config = dict(
    d_model=160,
    d_mlp=448,
    vocab_size=2048,
    activation='swiglu',
    norm_place='pre',
    norm_eps=1e-06,
    attn_scale=0.177,
    init_std_up=0.0353,
    weight_decay=0.04,
    grad_clip=1.0,
    decay_shape='pow',
    final_lr_fraction=0.05,
    batch_tokens=8192,
    train_tokens=121500000,
    dataset='wikipedia_en',
)
MLP neurons of a small language model. Each row is named by its layer, matrix (gate and up: input weights) and neuron, and shows model dimensions 16-143. Each number is 50 + 12 x the weight over its row's rms, rounded and kept within 0 to 99. A neuron's up and down rows have the sign that makes its largest values positive.
After each neuron's rows, "fires after" lists the tokens most often just before its 100 highest values on Wikipedia text that the model never trained on; "fires on" lists the tokens most often at its 100 highest values on Wikipedia text that the model never trained on.

L6.gate143:52 64 36 40 32 43 58 56 68 60 69 50 59 45 55 74 44 65 80 58 61 50 53 53 46 60 45 28 54 44 55 62 35 51 47 44 50 64 32 63 40 49 32 46 51 34 30 52 22 58 52 38 77 37 42 68 71 67 41 84 55 31 42 23 46 36 35 47 66 39 51 46 54 54 67 53 42 41 59 50 55 47 67 50 59 66 75 58 39 48 34 53 67 48 39 30 50 30 49 34 54 58 39 58 63 55 52 53 24 53 34 54 55 42 39 48 29 48 55 45 59 56 40 32 56 40 57 30
L6.up143:58 35 43 50 69 40 73 31 37 54 42 52 51 69 53 71 53 66 41 65 61 34 46 45 49 49 33 50 55 46 53 39 71 34 37 60 62 49 63 48 25 54 45 30 50 53 53 55 43 34 47 58 65 41 33 45 53 59 63 52 52 37 34 45 28 62 36 46 60 40 51 26 45 26 65 40 52 73 70 68 66 44 40 49 55 52 69 41 64 61 50 64 52 50 65 56 44 60 47 52 31 49 55 56 48 62 55 59 49 46 39 53 79 58 78 68 51 43 51 20 54 60 49 50 56 41 40 61
fires after: " se", " be", "ve", " ", " w", "if"
fires on: "st", "cur", "ant", "n", "ic", "ve"

L8.gate420:75 67 48 48 66 56 43 45 35 34 68 39 50 60 66 70 42 40 30 52 51 45 65 50 43 69 42 62 65 50 47 58 81 52 60 49 52 67 52 57 38 40 47 60 34 44 49 47 87 52 66 54 66 53 27 49 50 50 44 54 50 49 60 35 51 50 43 47 41 62 62 47 41 55 39 43 42 30 51 48 51 35 52 67 63 45 31 41 80 54 40 59 61 48 28 41 56 60 64 42 30 49 39 49 33 54 50 53 47 72 30 64 45 45 66 27 71 45 45 52 22 57 45 46 34 53 70 34
L8.up420:44 54 23 77 46 54 54 55 43 36 75 46 47 33 47 58 48 46 47 73 50 52 44 48 33 39 43 43 54 53 46 60 55 48 59 63 57 47 63 67 36 22 35 63 49 60 50 49 53 47 47 68 60 48 36 57 50 48 51 63 43 49 69 43 54 54 61 51 50 37 50 45 56 70 36 57 35 28 54 74 81 39 30 45 59 57 38 38 64 43 45 55 69 50 54 67 48 58 43 06 66 54 48 42 42 53 60 42 35 65 65 68 44 61 46 41 38 58 41 37 26 62 53 41 22 55 59 32
fires after: " ", " G"
fires on: "li", "op", " Qu", "able"

L5.gate132:42 54 43 32 46 79 60 60 49 40 45 41 75 55 44 45 32 44 57 52 55 68 67 46 49 43 39 49 54 50 51 59 72 33 72 42 45 54 40 57 18 35 48 54 62 52 37 74 50 37 35 39 50 30 32 56 61 53 42 61 52 52 52 54 66 43 45 56 36 66 51 56 31 43 41 50 47 33 64 35 30 44 56 49 40 41 78 72 35 50 53 39 61 47 37 44 68 56 41 36 48 36 36 75 60 87 44 33 33 55 54 50 57 49 35 49 53 35 58 45 61 42 43 52 60 53 55 33
L5.up132:61 70 36 58 61 44 44 35 55 60 49 48 34 31 64 55 42 67 45 49 49 51 49 29 56 54 37 81 69 45 57 48 60 43 33 25 54 52 50 51 49 53 30 19 55 30 36 53 57 26 48 34 49 45 59 46 64 30 59 43 48 63 08 50 61 60 67 37 57 47 44 45 46 57 58 70 49 58 39 60 70 52 44 60 32 60 50 64 58 36 52 65 65 42 50 68 56 49 52 44 60 51 70 54 51 60 49 41 49 55 28 56 66 36 62 55 51 43 51 40 72 59 45 42 61 53 31 61
fires after: " H", " Ch", "Ch", " M", "M", "or"
fires on: "r", "d", "i", "ine", "y", "am"

L6.gate262:58 51 49 38 63 64 46 49 68 51 55 60 56 34 70 54 28 33 49 68 55 62 57 45 58 51 46 62 52 55 52 41 65 54 25 54 49 37 65 41 63 57 64 59 67 41 70 50 46 56 42 49 75 43 55 59 49 38 50 42 40 50 39 22 63 41 55 49 31 62 64 54 36 54 47 36 84 47 69 49 90 43 34 58 15 40 62 78 58 44 71 53 67 52 43 46 63 46 42 44 45 52 32 53 39 50 57 35 55 51 43 67 41 52 38 52 49 40 36 64 59 53 52 55 46 38 47 44
L6.up262:57 47 51 36 70 44 45 47 42 35 74 48 48 36 45 46 40 69 45 59 45 82 53 45 55 35 54 52 63 55 42 65 54 38 24 66 37 28 29 50 49 51 27 36 59 78 33 53 50 44 62 65 50 65 52 27 47 38 35 54 31 46 35 30 36 52 69 73 54 32 58 38 48 44 41 63 55 57 53 51 48 55 43 70 44 66 32 51 45 52 34 57 57 43 42 51 67 61 59 37 45 50 40 52 27 60 48 58 29 76 59 68 51 38 61 57 41 53 73 47 43 62 48 60 37 18 48 55
fires after: " ", " G", " Ha", " T", " Ma", " S"
fires on: "en", "ta", "ig", "al", "ka", "ar"

L5.gate316:34 56 60 38 54 43 43 43 36 55 52 66 27 64 59 56 46 36 63 58 56 25 39 60 61 58 63 55 45 42 65 29 35 47 38 18 52 32 41 46 44 45 60 57 73 48 67 44 32 42 28 60 53 43 58 46 62 76 60 62 53 65 62 49 42 39 41 49 27 51 50 70 39 52 34 56 59 32 59 48 50 48 65 51 44 49 54 41 44 52 37 57 45 64 67 41 23 45 46 57 62 49 65 52 42 55 51 31 47 42 47 44 39 52 44 45 48 51 36 38 50 49 69 22 67 79 53 44
L5.up316:40 54 61 41 39 67 63 52 65 41 47 58 34 52 59 64 45 67 38 48 50 51 57 39 46 64 45 71 50 62 57 34 35 34 47 47 34 17 58 54 66 58 32 52 81 34 36 43 26 73 44 47 60 46 46 54 57 52 49 61 45 39 73 41 55 65 34 59 53 47 48 30 50 34 42 55 53 44 62 51 43 48 47 38 57 58 50 55 48 53 66 50 32 35 39 39 52 61 65 52 43 53 66 30 69 49 46 31 48 57 40 63 45 48 41 82 59 35 42 64 61 36 38 68 50 58 34 49
fires after: " F", "F", " Re", " De", " Jo", " comp"
fires on: "n", "in", "il", "ver", "und", " |"

L8.gate112:66 47 39 44 57 50 72 66 64 60 66 43 56 51 41 89 69 42 70 44 67 49 54 76 35 50 56 64 58 50 37 40 48 42 43 54 45 52 56 68 34 56 62 46 50 37 39 44 45 19 62 60 64 42 41 54 61 38 45 38 60 39 51 51 65 54 47 56 45 40 37 40 52 76 55 44 36 58 51 44 63 47 35 47 52 50 71 64 57 52 53 57 75 63 55 40 49 43 63 47 60 43 44 37 54 36 71 46 41 47 46 51 50 65 52 59 38 37 58 43 44 30 37 21 49 44 45 59
L8.up112:18 42 31 62 58 65 61 54 45 60 54 34 49 40 56 38 50 55 64 45 68 56 21 62 34 46 15 53 58 55 39 42 57 47 56 39 44 72 74 49 46 64 62 58 70 65 44 48 34 19 60 51 57 60 44 25 56 60 55 57 51 40 45 38 50 57 47 58 69 46 44 53 68 58 43 46 47 62 51 46 62 48 45 45 38 40 35 39 52 71 53 41 88 70 61 49 44 61 50 53 49 43 41 61 43 50 59 41 49 47 33 68 52 57 50 54 51 55 36 45 30 25 37 56 52 62 43 43
fires after: " ", " w", " wh", " be", "im"
fires on: "et", "me", "ea", "st", "b"

L6.gate81:39 39 69 24 55 47 57 45 59 63 47 41 71 37 49 64 46 76 33 19 58 60 63 48 60 77 46 52 64 41 61 59 51 38 62 39 56 54 74 62 37 46 57 50 48 66 52 58 50 45 44 38 40 39 58 34 45 58 47 73 44 44 44 61 56 55 49 46 28 72 44 57 51 64 48 63 54 83 59 40 45 40 39 34 49 38 65 67 55 58 47 62 66 63 30 54 72 45 37 57 46 43 54 58 52 48 70 28 34 25 48 59 47 49 67 50 30 52 50 52 49 41 63 34 32 50 46 46
L6.up81:49 55 63 60 47 45 57 82 62 52 74 56 36 37 61 46 31 49 50 39 41 54 39 47 35 50 42 31 37 51 56 47 60 46 64 39 49 72 42 59 52 63 43 58 52 45 31 58 47 36 74 51 66 41 46 73 69 42 38 61 33 40 39 61 76 57 52 34 62 60 50 77 57 63 51 58 48 40 42 53 42 25 47 63 35 48 74 43 56 54 37 53 59 63 54 57 60 45 38 40 33 48 56 66 73 49 65 46 57 44 62 55 59 41 48 50 15 40 39 60 54 49 61 43 44 69 44 49
fires after: " Ch", "r", " H", "a", " Ber"
fires on: "ong", "ine", "ce", "i", "th"

L5.gate444:42 54 59 34 43 44 49 18 43 54 46 40 66 62 41 59 44 54 45 45 52 51 59 50 53 37 45 58 45 19 50 31 59 40 71 33 51 41 57 64 28 52 27 68 41 43 38 52 34 37 50 25 54 32 58 35 77 53 66 56 57 67 56 44 56 66 35 59 50 77 65 70 59 39 50 45 34 43 56 40 49 49 47 64 33 43 69 66 26 43 36 54 45 57 76 47 61 47 58 45 60 49 39 63 37 54 50 49 53 57 47 09 45 44 53 49 71 42 41 39 66 63 51 50 40 49 38 54
L5.up444:47 68 42 44 48 46 53 36 43 36 65 64 58 57 23 51 53 53 44 56 72 64 70 27 41 50 34 63 64 36 43 32 62 33 74 51 37 49 61 72 50 44 36 41 38 31 54 47 24 73 56 31 45 59 33 52 70 58 64 64 38 60 39 53 55 46 37 52 66 48 52 44 35 45 41 44 28 52 61 56 58 59 57 59 53 54 70 56 44 31 69 51 61 64 50 36 61 41 52 30 45 35 38 58 58 44 44 51 43 61 61 26 62 37 64 44 32 24 40 31 51 53 58 46 48 39 52 52
fires after: " ex", " con", "vi", "di"
fires on: "d", "ne", "en", "vi", "t", "ten"

L5.gate421:88 48 30 48 60 58 60 37 51 53 40 48 69 53 53 76 46 47 21 57 49 39 62 34 33 55 29 50 55 53 53 47 68 40 50 58 47 47 61 61 43 38 42 67 47 38 75 50 66 34 61 45 76 40 49 57 64 44 47 52 62 52 49 35 44 42 60 45 27 58 62 40 47 51 37 47 48 83 48 31 52 50 41 53 28 61 59 60 54 56 51 69 44 36 54 48 83 64 39 52 35 48 44 65 54 58 54 60 46 50 56 42 46 54 50 58 65 39 25 76 57 55 35 26 64 36 59 55
L5.up421:41 38 26 39 56 59 42 40 23 44 33 60 34 61 45 55 51 78 67 40 62 40 37 51 55 52 50 58 54 44 66 41 30 58 42 61 60 53 64 56 35 52 58 38 45 40 53 48 47 47 53 61 65 41 60 60 53 55 34 63 61 65 60 48 47 50 75 53 47 53 56 42 48 32 57 42 80 43 61 56 73 52 46 45 36 52 44 50 61 51 56 38 41 69 13 37 46 41 72 43 58 54 28 41 41 41 25 53 75 67 58 63 39 50 38 44 39 40 71 54 47 62 28 44 42 35 50 59
fires after: " ", " b", " B", " W", " T"
fires on: "sh", "al", "pr", "hi", "ar", "n"

L5.gate280:66 46 52 57 53 53 41 37 54 60 67 41 51 57 24 48 55 43 68 55 43 36 57 68 72 48 59 38 54 51 56 69 57 33 41 58 52 27 49 47 30 49 45 59 45 57 59 55 43 26 54 43 61 62 53 40 39 28 72 57 47 56 57 57 51 50 40 62 55 62 77 57 46 40 62 41 71 51 48 44 38 53 36 66 27 52 50 48 26 53 26 67 62 37 55 56 52 55 33 50 43 52 63 38 21 92 60 70 60 44 25 45 51 45 72 48 56 66 62 49 38 52 50 43 33 42 45 45
L5.up280:45 49 59 73 28 61 32 48 58 61 45 45 37 54 57 35 31 42 59 65 45 40 56 53 78 62 46 50 37 65 62 66 36 61 43 38 27 35 31 61 59 33 49 58 62 52 60 33 38 67 38 57 32 43 49 57 35 45 54 48 67 53 55 66 49 41 72 61 57 65 51 46 40 57 39 59 60 50 62 65 23 45 64 42 38 52 41 45 34 37 44 72 42 68 65 52 45 55 23 78 44 43 73 61 54 58 51 46 64 40 46 41 50 56 42 39 38 45 45 51 34 49 55 46 40 43 56 37
fires after: "e", " Ro", "z", "s", "ne", "ã"
fires on: "en", "z", "s", "ad", "ch"

L6.gate152:55 57 22 33 55 65 45 53 72 49 42 41 58 61 42 55 39 45 49 34 73 51 43 52 31 35 30 52 59 57 45 59 61 55 35 58 53 53 54 76 49 49 50 36 49 47 48 55 48 12 45 67 52 46 39 42 69 29 32 37 46 39 53 45 53 59 46 54 53 65 48 32 51 56 83 58 52 64 20 30 50 46 41 80 60 46 49 40 45 70 57 46 67 62 31 37 71 38 58 44 38 51 48 45 36 63 59 50 51 56 33 71 44 40 63 58 58 64 54 52 61 42 42 45 40 36 33 55
L6.up152:63 39 50 39 58 56 34 72 48 39 30 62 51 15 47 45 38 36 45 72 30 24 44 18 48 55 61 48 62 73 34 52 36 45 60 57 41 54 52 52 50 34 38 36 50 34 70 72 63 58 58 46 36 52 62 69 47 53 46 43 55 58 55 53 49 49 64 43 46 39 45 55 65 46 57 42 48 49 71 47 35 60 54 50 54 50 76 77 41 69 40 50 37 55 58 44 40 51 68 38 66 37 49 54 51 53 58 32 42 58 60 49 51 49 51 67 59 29 45 61 40 81 54 59 66 51 59 67
fires after: " ", "-", " (", " |", " \""
fires on: " O", "b", "n", "my", "hy", "O"